{
  "num_attention_heads": 4,
  "bias": "none",
  "warmup_steps": 259,
  "final_lr_fraction": 0.0
}
MLP neurons of a small language model. Each row is named by its layer, matrix (down: output weights) and neuron, and shows model dimensions 80-207. Each number is 128 + 32 x the weight over its row's rms, rounded and kept within 0 to 255. Numbers have three digits each. A neuron's up and down rows have the sign that makes its largest values positive.
Before each neuron's rows, "fires before" lists the tokens most often just after its 100 highest values on Wikipedia text that the model never trained on.

fires before: " ", " |", "1", " of", " (", ";"
L5.down309:127105129184161150197130038158115141132106146153105087128137158117089119162140140122088169095126155125131077127147196179164104153142133155107108143128171100143152110151112149093050140160138109140150168104131173120073064169192097174105108114202102126156131091145154088162097190126065145165102128124116089088139125137118092168152132222076145168104138133118143091079122137050152156132129

fires before: " —;", " ", " —", " \""
L5.down299:139112140078138123106109133136156150108094119122092171076074138144177168140146168050163098095124122095142094130041101090055158124160112102169113165158096126194133144202098148139151116173185099133157149114125113089107092182086144140118077087089127144104130140130150177104082147139098136100126103127133096119114162131122059087178175096074162143104175163139116111109148134103125125101177

fires before: "0", "2", "3"
L7.down431:078115119118140165108071076136141067197172188095093146109165093109121137109151116117136147132127155113114076123132109100098146184096095123121121132145137121190147145173145099093102099073154059152112165184130105119193180186113115147100125059101139133134108151096152161130115135160190167135107097144109117158087169117109133152173090142105110072122138142166109098106200060105144131166180

fires before: "ions", "ed", "ion", "s", "ing", "or"
L7.down308:170120138124123104067066096116079128145105104133158118115100148170114109119111143064149126140188176168114101126113140159166142113189143093116172084129015115070146170136108113166122091144135116149085131097081169102158084112162148118115098113130107125145096076087120129102084163119123108164100145124123085122104117160151074192181148062154104143110178072067167126167102081103133115177091

fires before: ",", ".", " and", " in", " |", " ("
L5.down439:137114135149084143103106131107161096099180167162165128131170164135125166162140177115141162145046159168118158162098178098111106118126108131179130108131127083093089079129107090168154092147165077160118095103156113139112096108138107155098169119154124190139148140145107090169111150172094120152134070107121122152164119127121136153176158144134131168071155153080196167110073136121097155068119

fires before: " —;", " ", " —"
L4.down669:161121121136113190123172107156141147111137172097142120094133101147114150123110114105103126107080141155136150086128152100134132132117084117121092180144209112225141111159111126114107110111139113091117104082099196139127109096184140118078103182148137163097126135192173123039106165166150120103120169090171067101098162180160119106137157135104151154146087155092114164099145124129112120162116

fires before: "9", "8"
L7.down319:210159129179125188152081141153139151100122134123171192144189172160116127096128147103158149156123127123137155109135111116132073092039147152150104127179170124126080171122100103111115169138077126141115131104139146112085145093119113159108105193116088148156131123144119064142130139113151157105148138117124105139176103151169190119057133059172218111140206055182126130095159121133130184133143

fires before: "2", "1", "8"
L4.down328:157183160123139113137168155126149176132151133096103083208107146150085162110127138177126153138062145139142150163141142154083073064147155169156179119137147144103082157082099149087153174130121142157107135120130106165129088119168094149138179148087135136118086106177115140124164119114118179161150089113144145109060133084160144129119052105194094140131134126108140179157069151142091048100129

fires before: "7", ".", "8", "9", "5"
L5.down621:128160126116122131124149189153130120130161121196167099142114105154099164110074125106089099172127149168189089161116142084120129124123072155101181108131129082113184153194101166109172104091129152135120142156106088153065100215146123073100126099133093079117199145146103134098149151146083114146102126143148136089143125199127121055117186129100152172145134107195085117163139125115082103120102

fires before: " |", " (", " Released", " Label", " down", " Form"
L4.down549:154064119149162172135122062146085130154165141121103066087051127114141124136111124177107100073118152186073196133180131116151094102138173078126086147127136101183117138133173123062100101136108124054144136153100162193118087114153174115091104156094179131200180143135139144145155092098106118162104181146151118122072088163099108157122169132081230162136144165118111145139132106114163105110132

fires before: "1", "2", "S", "re", "A", "5"
L4.down326:227162217140062089177136111140093150105128135114138146123145081134118130155133139108151129090085111184141135119102134117125126145130099117136055106142137154108126153128129135126109146115132135110060143129151116115097140139090108124177162091162088144138133105119124156103119123138101181109123117119132176076099108041111111163175148144123111117107170149144095140177098156145142151136144

fires before: "7", "6", "8"
L7.down123:124111128054113124144079097125090182095131102185137189066132088173175046119135164114123116124152153136157158085137090073157087137106176163114144156111145133100142159174163144111138083160160108121092137106116210080122163162112117119171105191144156155183130081150164106159089143120083166151151094144157141092097138199157136163122121098143147138125205146108085104171114113155163195115120

fires before: ".", " |", ",", "″", "5", "0"
L5.down151:113124150095106062133154157121087071138121148109107127147091106159117150179104172122102102119063127119155143116064153117091115205117123058107169162090119108135167047126147132167130077086136122094103130161127130093135120157190127164163107165189102126121133096106114166122119149157125134158086134171134124076165126163093097127116129114131116136076191152166133116102119128088093139168170

fires before: " |", ".", "p", ";"
L4.down459:117153138121138128117133133132135109155083147150102128135150178098134127097132112146091143123126120083147151089113116121132134108103026111091079127149176095150133126093151107146115157122140108130072112147137108159174084167094099116056109147100131122117107092093134115127185100145120110115109109156191142093123114147118171118117106114132184163100192167153104091197195070148174150135160

fires before: " |", "\n", " km", "%", "2"
L5.down139:071119130141102192111147076161158125159079117152120093137196121182081144084130155121123073184115160094133093139100152108132114178166110074124062090137122110108078088116097121139176147148120092164147132184137123102137094043121174082095148141161221109188139159107106143103159117116158097088099089106106064133172156139134143122104124123149208124116101100129094175143122168177167102161132

fires before: "–", ":", "-", " |", "(", "\n"
L7.down702:165175136110113105147131107117203135114128148095189066156181074054172117079138101125085130145176192151138087154097061186120120156038155184159149073154115138141148145105110060147050144143102144096077103123147133142138137088084095124061128146052112126145104155107171094115138106123183167130189124164116102089190123109092150047074113117149130118128128149100092146126104141112090148126118

fires before: " |", "\n", " (", "."
L4.down646:093101106125100152158115136162100103121123217169075075133150123122161215139098142151094162083100146177136147147094165158161165199147145148177147167141164180161075109145126182136163110153128173198092117152115140095101095126169162145111124174075137097122121150181208125085191137152122086148160115110187110093110082082149085104089104045154088071112111096168175164087156116190144131073131

fires before: "–", ":", "-", ")", ",", " |"
L5.down288:155116127173140120123137150118151112094098093135169128097161125100149095134113160091171118151107156163144070103100099171131119136148099168140170114087150177117100144162160183094131147121074204183109096134123110158110150165096103126106148126098255151101072137128078106185163132142123120106109117144095108152128111109055086130127071116071165149070093104186127102152155151123184136111118

fires before: "2", "0", "1", "8", "5", "out"
L5.down688:154143129142119110152137113140150127136122072103148129141169145156133104096164092100141133105153184111149067191125124137119107198174166147119143123145133136111132086166148157098165113142120139095139106150132161107069107175137141071154166109144134142139141073165073151084133167103198110109132177135128140108064168142082096157097146159115131162181123126168099120158145083141123099150114

fires before: " "
L7.down679:159099137130129105124137151114139123156097146147112098093112144087177116109209203153190087135155153114080122135144175073134077082165147169123071172080186172141138158151167118188109169110119105138194138078130109125093142098128134176100057138106110202142096116184147116132174137111139178066151081094149100149135094139115125158162197158074078187160098143138167087111142136117157115161183

fires before: " ", "\n"
L4.down249:128119177130150091114134135102123144167118132074089121200104113142160111127135108153105143181148180102153113100112134097087171148123156093142091036114126125168160097135138148146158132141171110178122125060122120139092096110101108134083159088121113138087076076134173156125142120112184141158146148148121104199131128119117100121157145127131148168131158101113115099123127135130149096151087

fires before: "N", "°", "2", "3", "4", "W"
L7.down232:116139181150035106093159173104159141134152161161140074096108151113156164055140109164143089141085188156125161124139110084109137093156124169106148124066139103126188147157126139142151102117187152161100111122102105112108121137097150158105047128159117115073129138108185147120112094097140128166144147151149156096101122090142097150138178125119129133116179126135120119232111148113079103113158

fires before: "1", "8", "7", "4", "6", "2"
L5.down177:142195082156111121125137150105168136156139123124087179056099165123127123207076099113163132110130137149154127105116094127169137185148078168193145169150126155145154074144173138129123126110096138141114109150127117142171104161069160143110154098096103129091121069099113109116124077095189154146119151123141111188121099076132174166119097091132133117085125143156168163141128164154108123102097

fires before: "3", "2", "4", "5", "6", "7"
L7.down224:117079169112100119131120088103111106080121114173100136067099162156136150048161173111142112114111141155202112091099141139118174083183130128073184122176118148138093147174043156174099117167079113152175151128176149133105198168115072155174164120130139179129120158143159089063124168135131142093122170107078122064186096153152112101137129108170112146147133144138064119113116139130104099101103

fires before: "0", "_", "3", "2", "P", "ets"
L5.down30:162157186133091108092195154097222156173113153165176141096150110075122161091127133134171144098112173151145121077128116124141099172148125081181152151120119130137076083088172131133114132118124164160167101163141125114102077117118084169188160124176109134132118113100112101073148151137126151163118124132122145153144071086174127091132104107089103080118153184103109199190115147139112091093112

fires before: " |", "\n"
L5.down640:146126136160142157155100108198200059180174155073151102102112115126101160140119148113067155170124113166119115175120130136165094125110162121149131107177114088093095097115161137042106154144135161079105126176161157130035126090098170138081093160153181158139196139080122092151083094107140087151167166101123134117150094124127092116091135123149151121150134165134117126138170183148160110177111

fires before: "3", "4", "5", "N", "2", "W"
L5.down374:175099144109094122144129098183132124154044135154143119149170158151162186109121190186156097114152196095149108146132131148072123075139145103106169194170114079158118079164180122175061178096157159152163137083163134181115135109076085162147166205137127112071125092130125117174176127151169127110122070096122146207116090121116158110155088135158149130126128187123141151158136165120151118109085

fires before: "9", "5", "8", "7", "er"
L7.down227:144136119158110131110106083179108132162135107125122175137155152134153080142130129118178115095155135168132171143183165081108121073132112082162134156158097156094153207144131178151142085135115172076145131094108091098129142151141083107127155113111179152090182154133131136072171125127153130168145083151139042130124105154124142139133105134097113206138158160140116165157087144061177075180172

fires before: " ", "'", "ar", "\n", " j", " |"
L4.down534:079093162183168107157085158176122105132168142085112052123129167086108139117164195143106142082082136190093132131176091120095203126119146112092124185105099127161165130099155147128176140190095093131076126080135170094074139101098184111086135146088123115125068125157123133155072199136113181070133203147063129130113150154126110153115168132116122111179112099114168160164061119122151151146169

fires before: "–", " |", ":", "),"
L5.down571:142101121143164171058152173167160083115120132080136068077167108082142159160171120087171146089155129151120111146137127151118145096123114142101163123132090139185135161154119176054083144131201113186112135086090148142098119146111116158122175077084145149115108111131108109139158151162139102094095136153159144125116095165198166163111111073061195090140124055138134157147156123104076106114113

fires before: " |", ":", "(", " in"
L7.down294:132105133103104160129137089165144096141182125103167147117130102110085096125133109128149147113098124189148114128115114130055114108191087115129144161166134168122101141144073130104096116139126167079138185098139141101124184142087142100156094147091184068124135128127117097131169150074137121091105111132086043134123107158162092086121088083106155155142115101131026108167130119117144147125084

fires before: "0", "2", "5", "4", "6", "1"
L4.down657:065205086113019113122167108051113166159162121156108142075134120111149138248160113075139130095086078105161128110102155173102100158105127125094135138123144106093160121100114084089181122062203145148189104176117145116142121157197091167166180143113158149161148088133048098139087218125101122171139120168152173150141102097138144138084106158203070109124128143130134145048157166105182168098129

fires before: "0", "2", "1", "3", "9", "5"
L7.down418:171125121104161104142155159139143103135179179095163131146190129092096110081167160158098121143101122069170084133094129165049078147199095080126150174149101159117088066186111116124116141123121074103132117070125158119182134074147176107106177099163135158120114084148083104165098083125114176159158181126113203155106150110093055129154063189160156183133083154102145135159138130074121092104110

fires before: "9", "8", "7", "6"
L5.down298:172120104093202156106122159172093117085153154140174114128085123097109101138146193109111105135110123134114131182151061141109114168089122093125142115076131095078119141179146139122154140139096112084093122100166123181170175169163081129133244148104169153154149108156134101123132148100130141141172114116116138177160165114174132166109112155122136113180136106100105142182137090143173104135151

fires before: "1", "5", "A", "S", "P", "7"
L7.down76:140115178143118071119090097131084178122160119175054108138123135172098168117111097126183094104106126155134119127089123142139117099126041135166136164104137133058187210128058159140186117089103126151174150084158088152183131115075145138175148106143157147147088135123100122122111105140156126126111097070115082116087097113106153141112143155195115185207149187138055188161107098150121112093103

fires before: " ", " |", "/", ";", "'", " —;"
L5.down339:132102137133099100100178145152118140145141152112116104118165089157143140095166182059083127069127116174064139141153106152132053117117145115136114138127139178163130181086168092143151147152093094150178081132145161115175106115078112167178120118142112190149087109155121131157127108156105117119165105120115138163148189143112106162072141060142121168139072180116162117205072095170087122122124

fires before: "ion", "ure", "ed", "ing", "ional"
L7.down596:154093152116113101104105079139153087197113116116174108138186107121114136162163115082101095127159098162184153113122183149112179134087122151128130138177098150139126068094119089174142119178112090122125083190136143114182072192110119111143146087123125103137097112141099134171153174141099092184117128162136144105089113121140084180147134088163154136126129059138138098138112049129114127112155

fires before: "1", "2", "3", "4", "8", "9"
L4.down430:114186088112157133115125166099174140155155168143173130124112120152096153087124165111143156108164091154118195182114158119135190135149088162140183107092142089098083144175146118114100134091114092156084125139122106173119142137085123170132137161117120139190092219162108132109158070131138162098131106094176085113105138077115187104079062163154102103123097160151167136150085124200170092156091

fires before: "3", "5", "2", "4", "1", "6"
L4.down72:127088139114167202093112175156160129134113154097082125147101098136145127060176129106090103120162116132137104088107135099120130122078093052162070108187145141189152158158119095115166152157169126163147121145136132115156107131093170137104133144101120183170084129134083140119134144101112162098153141113126098149061117144068090126122100131158117080139121147097102176114150137145128179079142

fires before: "\n", " The", " In", " It", " He"
L5.down508:131095096160149116125094061119129126156122176108121060138167173202158109134127113121144134103102170129139137126134181135161158105140070142071127094085148122123082128090146122081133151134136127131132108119137135126152107156147086108123143119137144166125118091148081090103142154066163172141187154149148183128093123088120169183044157139152077094149127119118134188117177091124180126240124

fires before: " |", " km", "%", " sq", " NM"
L5.down124:055141116118101095129169139095079115086145133144095122140126103178125089137153176099177128146118113110167105137101153142198106170137097124172119089157121124082093148115151142129120141124105121131080147136124078173151090145118117153082149094114216106113108061112081137127158127127101140102124139173116141133167104136117169223166093112177156103081151102175157102162158142141118140174107

fires before: "\n", "-"
L5.down406:079099127120173074097106110146082174163133134107096096176100180110126094120128091110085112149149147117137092153181127165195206062098158123144145151146097076140101172102118135123192144147190055133129064085109127142153167124167097104104115106108156169120089125130116136133170104146107204132124088184094144128100096165118151123110122128148099180196174151176081145147126102068134121131185

fires before: "1", "2", "8", "7", "5"
L4.down423:140143121135105113178162114086129165093098105159168135118157104116097102109113113137114104162085154152105172151144110104134128210129075102162070165182194090149151084128170142104161107126135126151160180136185131163109184075067160117182170118124077177103160117129119092087112096075135087090075174112107196110116147102130194161101109088084106136161142116145052150157137156158126161142115

fires before: "0", "5", "6", "×", "9", "8"
L5.down380:176141090155141092110186122150117062136128176141151106158117144181113151115128163116091137110134121149175170129119153098115136130129107124062103146149199175140165108123130109097093128061104092099097143153051217121115121141126152105088095099126149112107091090166121065147162112134145147076156198147136150124152092128159138128083132137123140168137132152170105222106120164123130169172130

fires before: " ", "7", "6"
L4.down692:133074155164149142094147141125148114136065086160129123133115208128139165167124120114166068200057100131189103135083169112170134170154151149142144163132111119157077184190164148075165141191141155156131125075116128133133146173123118148141120100122156121080068083125118114156118073103164074104173153051144199145143034129162153125125093112129153073130109095121128103095120150105107119111111

fires before: " ", "ion", "ine", "it", "ie"
L5.down337:096160111128097091095127115158092136127195164123112129094154137095148089098108096114119145077071138113123081139186145203121124097139075136129155080072118183164144147089108161092176138165050144121159125131141140126094168091162133132108210128129135137083135113140125095113093077146139115117146137176126096137149103159067106142098181140121137135156153133119139112111133114120084120139086

fires before: "-", "\n", " "
L7.down599:112120125157086093121143120105096155146123160132108173122124196121169088133075173151082153098159151076095147119139130106119074096113128106161131168108136117148130105136116112101088128076170060140216153083069099097084192081147094064130220131158138184099080180175161096097123159139167179113054127124139082188171126171126135097154170151150115164171141120165087103125124136080107120097106

fires before: " ", " —;", " CD"
L5.down493:119127127123121104126178167151172140149154181166076160180170163230141140130134136151105080179156141162103143195151098111104091201105141153167080145099136167097158116111098082110086122147146136119133121082120067043127141092122166154124168094137143121115178097107157098152111193119109179091085132108144171151178182173064151132158119122102133175137108131094097091174140150113112036148056

fires before: "s", "\n", " "
L4.down235:136191180152185059152135119127085150135103117156170118188111177138145083166142137105056131147102123136151010130130114109110150115074189144073077100159116149149118143152097162117120181173109154144117111128125130146141169110160135119160171131131090081091177103139157138089144121108141108164198134129143099142127129126137097131131158103143098105142111086120168071112097098143094157126127

fires before: "\n", " ", ":", ";", " |"
L5.down501:151185144123148186124058071145187077175125135113075094128118101149151186106170132116098121121111138119106144192123129171138148120143118140134124120157134119163117094096107119131175159142093000123136095127131099139105107141085160149055077115051122097140109082099069117173132109168078090163085148154122105134132157179143107112126150132160167181109095099176112118173179159139115134162091

fires before: " ", "1", "L", "out", "S", "re"
L7.down114:149147216152141104153137027141116141128104173145122122125087155134114066148116098109173114129141091117137143102113116143129153108195016155191097183117142161090116180141110157141120137114165075138188144100161090156124131184131091131145137107122159106134118133176121094087150121151155131072114141114110147141165127139179146159140104138135128151191155084123117161177044049139124148124110

fires before: " |", ".", ",", "5"
L7.down340:166182174127110137134127128151152101110078164145125186105194130144179127126131143172138097159105179116161130147131153046112116103149113085090139165095116146131174138041115083135155121123102142125161119083135046106146099141116103087123130147175118078188175089144128072064125109084152173134148120115159158178146066111153135096104166152118101135150132125126124158108167144147101142154150

fires before: "8", "7", "9"
L7.down339:120094180105133170108152077172124150123079061177084142160120149106168163110134079136172170134180136175132147145138188135086171051085150133122066090165116120158104168112108159140120131094181141133122151106133125140102116109174119189134123170121105108110172107166118053113157180098152143146186093163139057139186117200111135136110140067125084109175071113176085101058171131165134096124139

fires before: " |", "\n", " (", " and"
L4.down212:097094139163111106148116121158129121184036073092189118154159122108159149104136138135125143150068140115116202134071129147105118114115143079172119152174125112164119086139087176121169099164101170153141172130113163140109123124117116092112065157109190132116116173154115159100109112073111084120126142144111145141183160070159120121102149177094172131159111055122159210139135114160123113152209

fires before: "–", " |", ")", ":", ","
L5.down444:129114096170124151100174086115131071113082094156151150180151185068142124145147156125138118136099142185108118152140078150116143152111080124079116092127219148118105151145111111082133150127090162121112188116132133135088130149148090120091155134129221154122108174129148118162127095106099124156153100135145105148108099129049198141140141161105186171152121109131101106138104194113094200127156

fires before: " |", " by", " in", " for", " on"
L7.down304:114216119134129171098070094197185109118133136097155093158133150174170105163113129129125138145101122139139078088134090155120172134172165144180166145118117138115146139136151118127049145075150095146127151118124162127114186118104100177141070069138118155140096144126124057149112148135125132133179205180129096132101171189131165184049154193149100131122141134183178161201089095130136079087176

fires before: " ", " Der", " Gro", " R"
L7.down343:099117206158126089106131135146115206214118101170150099203068169125156099181117119129167115146150153133154152109096118120138159128229068079120137135140099118146110145140120145107152098137132127182164153061169115131111100117155178146181117144142082153138142104152154115090156101097154132095134143107110146124145061125172118148114129165114102118173170136102119133112100114150110148123066

fires before: "1", "4", "3", "2", "ts", "0"
L7.down328:145081164190118106172094130111130149134121150078166123097138102116178112115151133120128153115129126131108041133165125097141151112150167184153104171168105126102169076189175133154133042085069145121102108147144178132187190076160170167139121140108085055135094144115071149080103142137135178208133168100100090129147163091130142145202109114085096132137126091123128102135153112174180151128144

fires before: " ", ":", " II"
L7.down177:094128113077176136141122120181096111089182057169136108173133154075113123173131152125092139170122120077136061141067128108134129082161164140094112114107109142135167166122155144137142123069121083154144160088094178122142159107075131076163160134092127107131150105146155155101075122073137112109126139120100131129184150107137138097147155140095158100166139183163139182143140084139121154109141

fires before: "5", "4", "7", "6", "8", "1"
L5.down520:076121116130151095137167179144169138143117042178122131122079133131088183130084116149101128180109120128093153106142177069129130189105117153108165172115160161109138093091138102154088103083156122133137118115170114153105072155136139182174082172125087070095161088137136137135156148153136128135144100097099097137137151165126148129133145120149094068160130170122102084122100069151143156172154

fires before: " |", ".", "°", "7"
L7.down109:113109163168106125153145102161098111058198201106120200167174134123101083144152112143107140116181149175207125176138149131120133198058096112099105150096150125143144128088170110149164087072161146188121100143137114134146139117157166150132152169116124109140111114076097141142065183144129156123078119130125137069135161149161119174099126135099167124145159151164148188148184178116113079153129

fires before: " ", " |", "0", "\n", "6", "1"
L4.down361:138137165176139166181128097154155131150097153109156117087130153154115142044111129133123162103128129171167126163169150140111158099084134154159060098090139171135176101083127189076128165109165109125116080156145132110135134167152064134080151123110118091147168118141181121124160132084079168137166167116147102148112200093141107105203021050129140080139152136111120133101128131091135104135163

fires before: " ", " life"
L7.down499:182094167136143127106147187046204134197207101125141111118151115124091109116067153120098124161153126081159114160127140119079142129076165116111114120111162172147136071108094093105137150093184121131077176147106116179108108071069096129113135088204155139088115069104116112140114099144125126114054185122146123135147123154144094080141116148165110134106126150122075093120127132114115116115143

fires before: " to", ","
L7.down555:176080124116110142234140159146210087062096112150174090142112090110153144115120169110146166093133151076157105103135164163127131126138140079136128156087128100141155113112130114128142103102137150159120123153116132111105155117128151142160147148160138135169177125140145062040207095109117160128169173092147157177152123165173102174137131123192207069142190174069158099154146109062110134065102

fires before: " ", "\n", " $"
L7.down449:132134129106122104109091099190145145199106075176126054139172078091106089170102104129077105180135163138131128138083105117127085098127138141151098092122088104189156160132120183127109079127122100161161117061133125111145155089163175129155081102077143077091153106112143140125144059113156169121145149126135134143131100146096166118152146130137181133165144117137168137116137132156093089113140

fires before: " States", " Kingdom", " ", "\n"
L5.down630:140138097103149166157101130117151155164125135081126123132108104159109118132084161166148132133207099116155090128174204104159180077144146121094112105086174138115179112138058076119123128125136097141104180105124130222113048101163129115144189094075089129132147140162113110096107168119122183179139075126221191063115167112131090150189151155077077095109147129112093123145197121132152153125167

fires before: ",", "–", ":", " |", "."
L5.down562:153094109127100143090086135137181132123128000149102136089129184075148137130111096134173113170068103133097132121133097124097153116118138155150143145105126115146088147130160138098134178098093157173132137136134126151111138164105143140092174155167141113097061128085090135084190115105100131126141104089112143123145177128073143119156111141107097086118109120159111103124163129116134105099117

fires before: " |", "–", ":", " ", ")", ","
L7.down254:150168113149107141094138168147177147146148133142125119077037172112136126137140106138139122082161178144094065087174133161162140128118025117164104127146128127142087163110119129145087070167079207166038126129149146082139115127133091095102124114156103134168120150120111105090126154131169147141181201139106136148111086146166091083134153141144155130111115107123110103110149145169193148129065

fires before: "0", "1", " |", " ", " R"
L7.down361:180130211136121105093182132162116142122116092109121067164101121106073109127139134110139125120157109119144097207117129169200186120178083110134142153143119145149134166162128145125137107120115129096112117121144198184140094077109157086164131136114074180135099185143094142049152135107133098171042159151150108170137071136117147177129164187115183135140166136158142073129153099126160099107075

fires before: " ", "0", " Vol"
L5.down74:104103121078118126137180129150136114100122134110146101093186128134145180109107185181089130176125135195132073149161070143121127146128133199126097152132152110102097079149110083155095123134136152135134084116106117108077090098209146156113137138107114116161119137169132091121191183092172186125152199099159104179129167119111130118126132129106170114135109129114186106161154095109156118119132

fires before: "0", "1", "5", "7", " ", "8"
L7.down314:159140108165134114150135083166112138164128109160132141095131140152143072105118102159151107097104085124099158157151150062138147148137150154142073148102113175172060110140080157142088086125180170112132142141110069098104127158115099142134111128145136152169137064161144125110174152116136118168189125123125141152123080143147096131075214136109133065079166193146132019131129121167192068138134

fires before: " ", "\n", " Yes"
L7.down697:102139233148118084115144141135127217182121132086124113164033154153127088188161103132153111166115108127143142120119110135140145096214112117139101129129116087142139115130116114095152106152138112136180110045127100157116156125133171097146154115161107189166130134202178137102125088101177133123120150141115158182116049131148121171163125180083105145182106143120128163128111091146101081158059

fires before: "9", "–", "3", ";", "2"
L7.down46:091122135161087094144165159084176136081060147077121118148136152129199179108122196126110173113109161141156108161097155089136087139147053072223139141213110097118094071097141130156098131124144110173139117118056133133146080138144159190122147112203124084131111114125148141069147142113132136125137094121123164179108119103173075137053124159136152132131114145094114112141160061097081102072087

fires before: "5", "1", "7", "0", "6"
L7.down647:139090215151153107150142108146161154110157133155181128168058171161102074128172141111161094153166175074110115138104184103150146121174093140186150108139117127117077179119127145132111119093144178165147140091162135150121131087119169087218142089133168144117102118116141078077087147120168160113116099134079153146094130110149097157058179125165122170183122136146074177151091044103082088098092

fires before: "1", "2", "9", "0"
L7.down462:120133184126154134126138167158139098139113088151105118080149139112147123124136090115129166099096171122168088106112185114116115188093139090081088122130128124157145136070201127050136122070242146147108083118209117130149107106148135131113105166055145084113166118143126165183130085130144173130168132112112136131143125085161107097086082082127151099092140172110069090168143163128146150098130

fires before: " ", "\n"
L4.down38:128129128123145114095110118121127131172148124069128124174152149165147108154121130130085140127118130107155118127142145128100173134129146135087078095090107143148142123126100109123137116151174142152097153072161097126110114150119122123108180115110087135131096098138148151154141123117142149148101127142118087144101086133136084101131113116137133129135147115110114084166143117114139144136090

fires before: " |", "\n", " and", " in", " W", " ="
L4.down155:140154187085095150133134149162125099120155142134133110146182128111150160086112093103158110107099148202168132121123162146143124138109127029236117106091116157147102148133162113118071142107140047116154112130205108140153080144149137137113094140087169107107156110165110096116197123165121059109131178115126133156059064184103142130161155118159135140150112147145146100122139132095166105060209

fires before: " ", " N"
L4.down644:147119118074141109102112157154091120119177079082084098123184168167142108143133143163132121109123097121130124130142158110100130110206149173080127100189118155132145211145115156148129114141135132167156156084190084113095113082114154171153148119087131174130135119124148118154149101091134185156115115114161141156094159086125148118143123118102137095153153082134200115121148151154108141110114

fires before: " |", "\n", ".", "8", "4", "0"
L7.down568:053104125190134088104108107126077148112161127102124112157011134121067160166135158161118102150113184095161102156156110136108080132165023127142125133102080130194148149175117173117129134102157155139135155098133102147144111127180172135142053106123065129134113118128084121110096096064150137095117144120128150175139090142110177167085162160183107153184135135126100114131130056120123040108143

fires before: "9", "4", "7", "5", "8", "6"
L5.down566:125178101113074108125102126157084229127102096141135177113135096187058102121151143106150125104147113149157149136111135080159191126057150101074128173069119044094122138125113087149106089153101136175127151107124124115120134194119161122134109076150070066127135135152098120140145172174111138191109071126155103172152172137179090081165150118140126130147163124154131121159127103122128142163090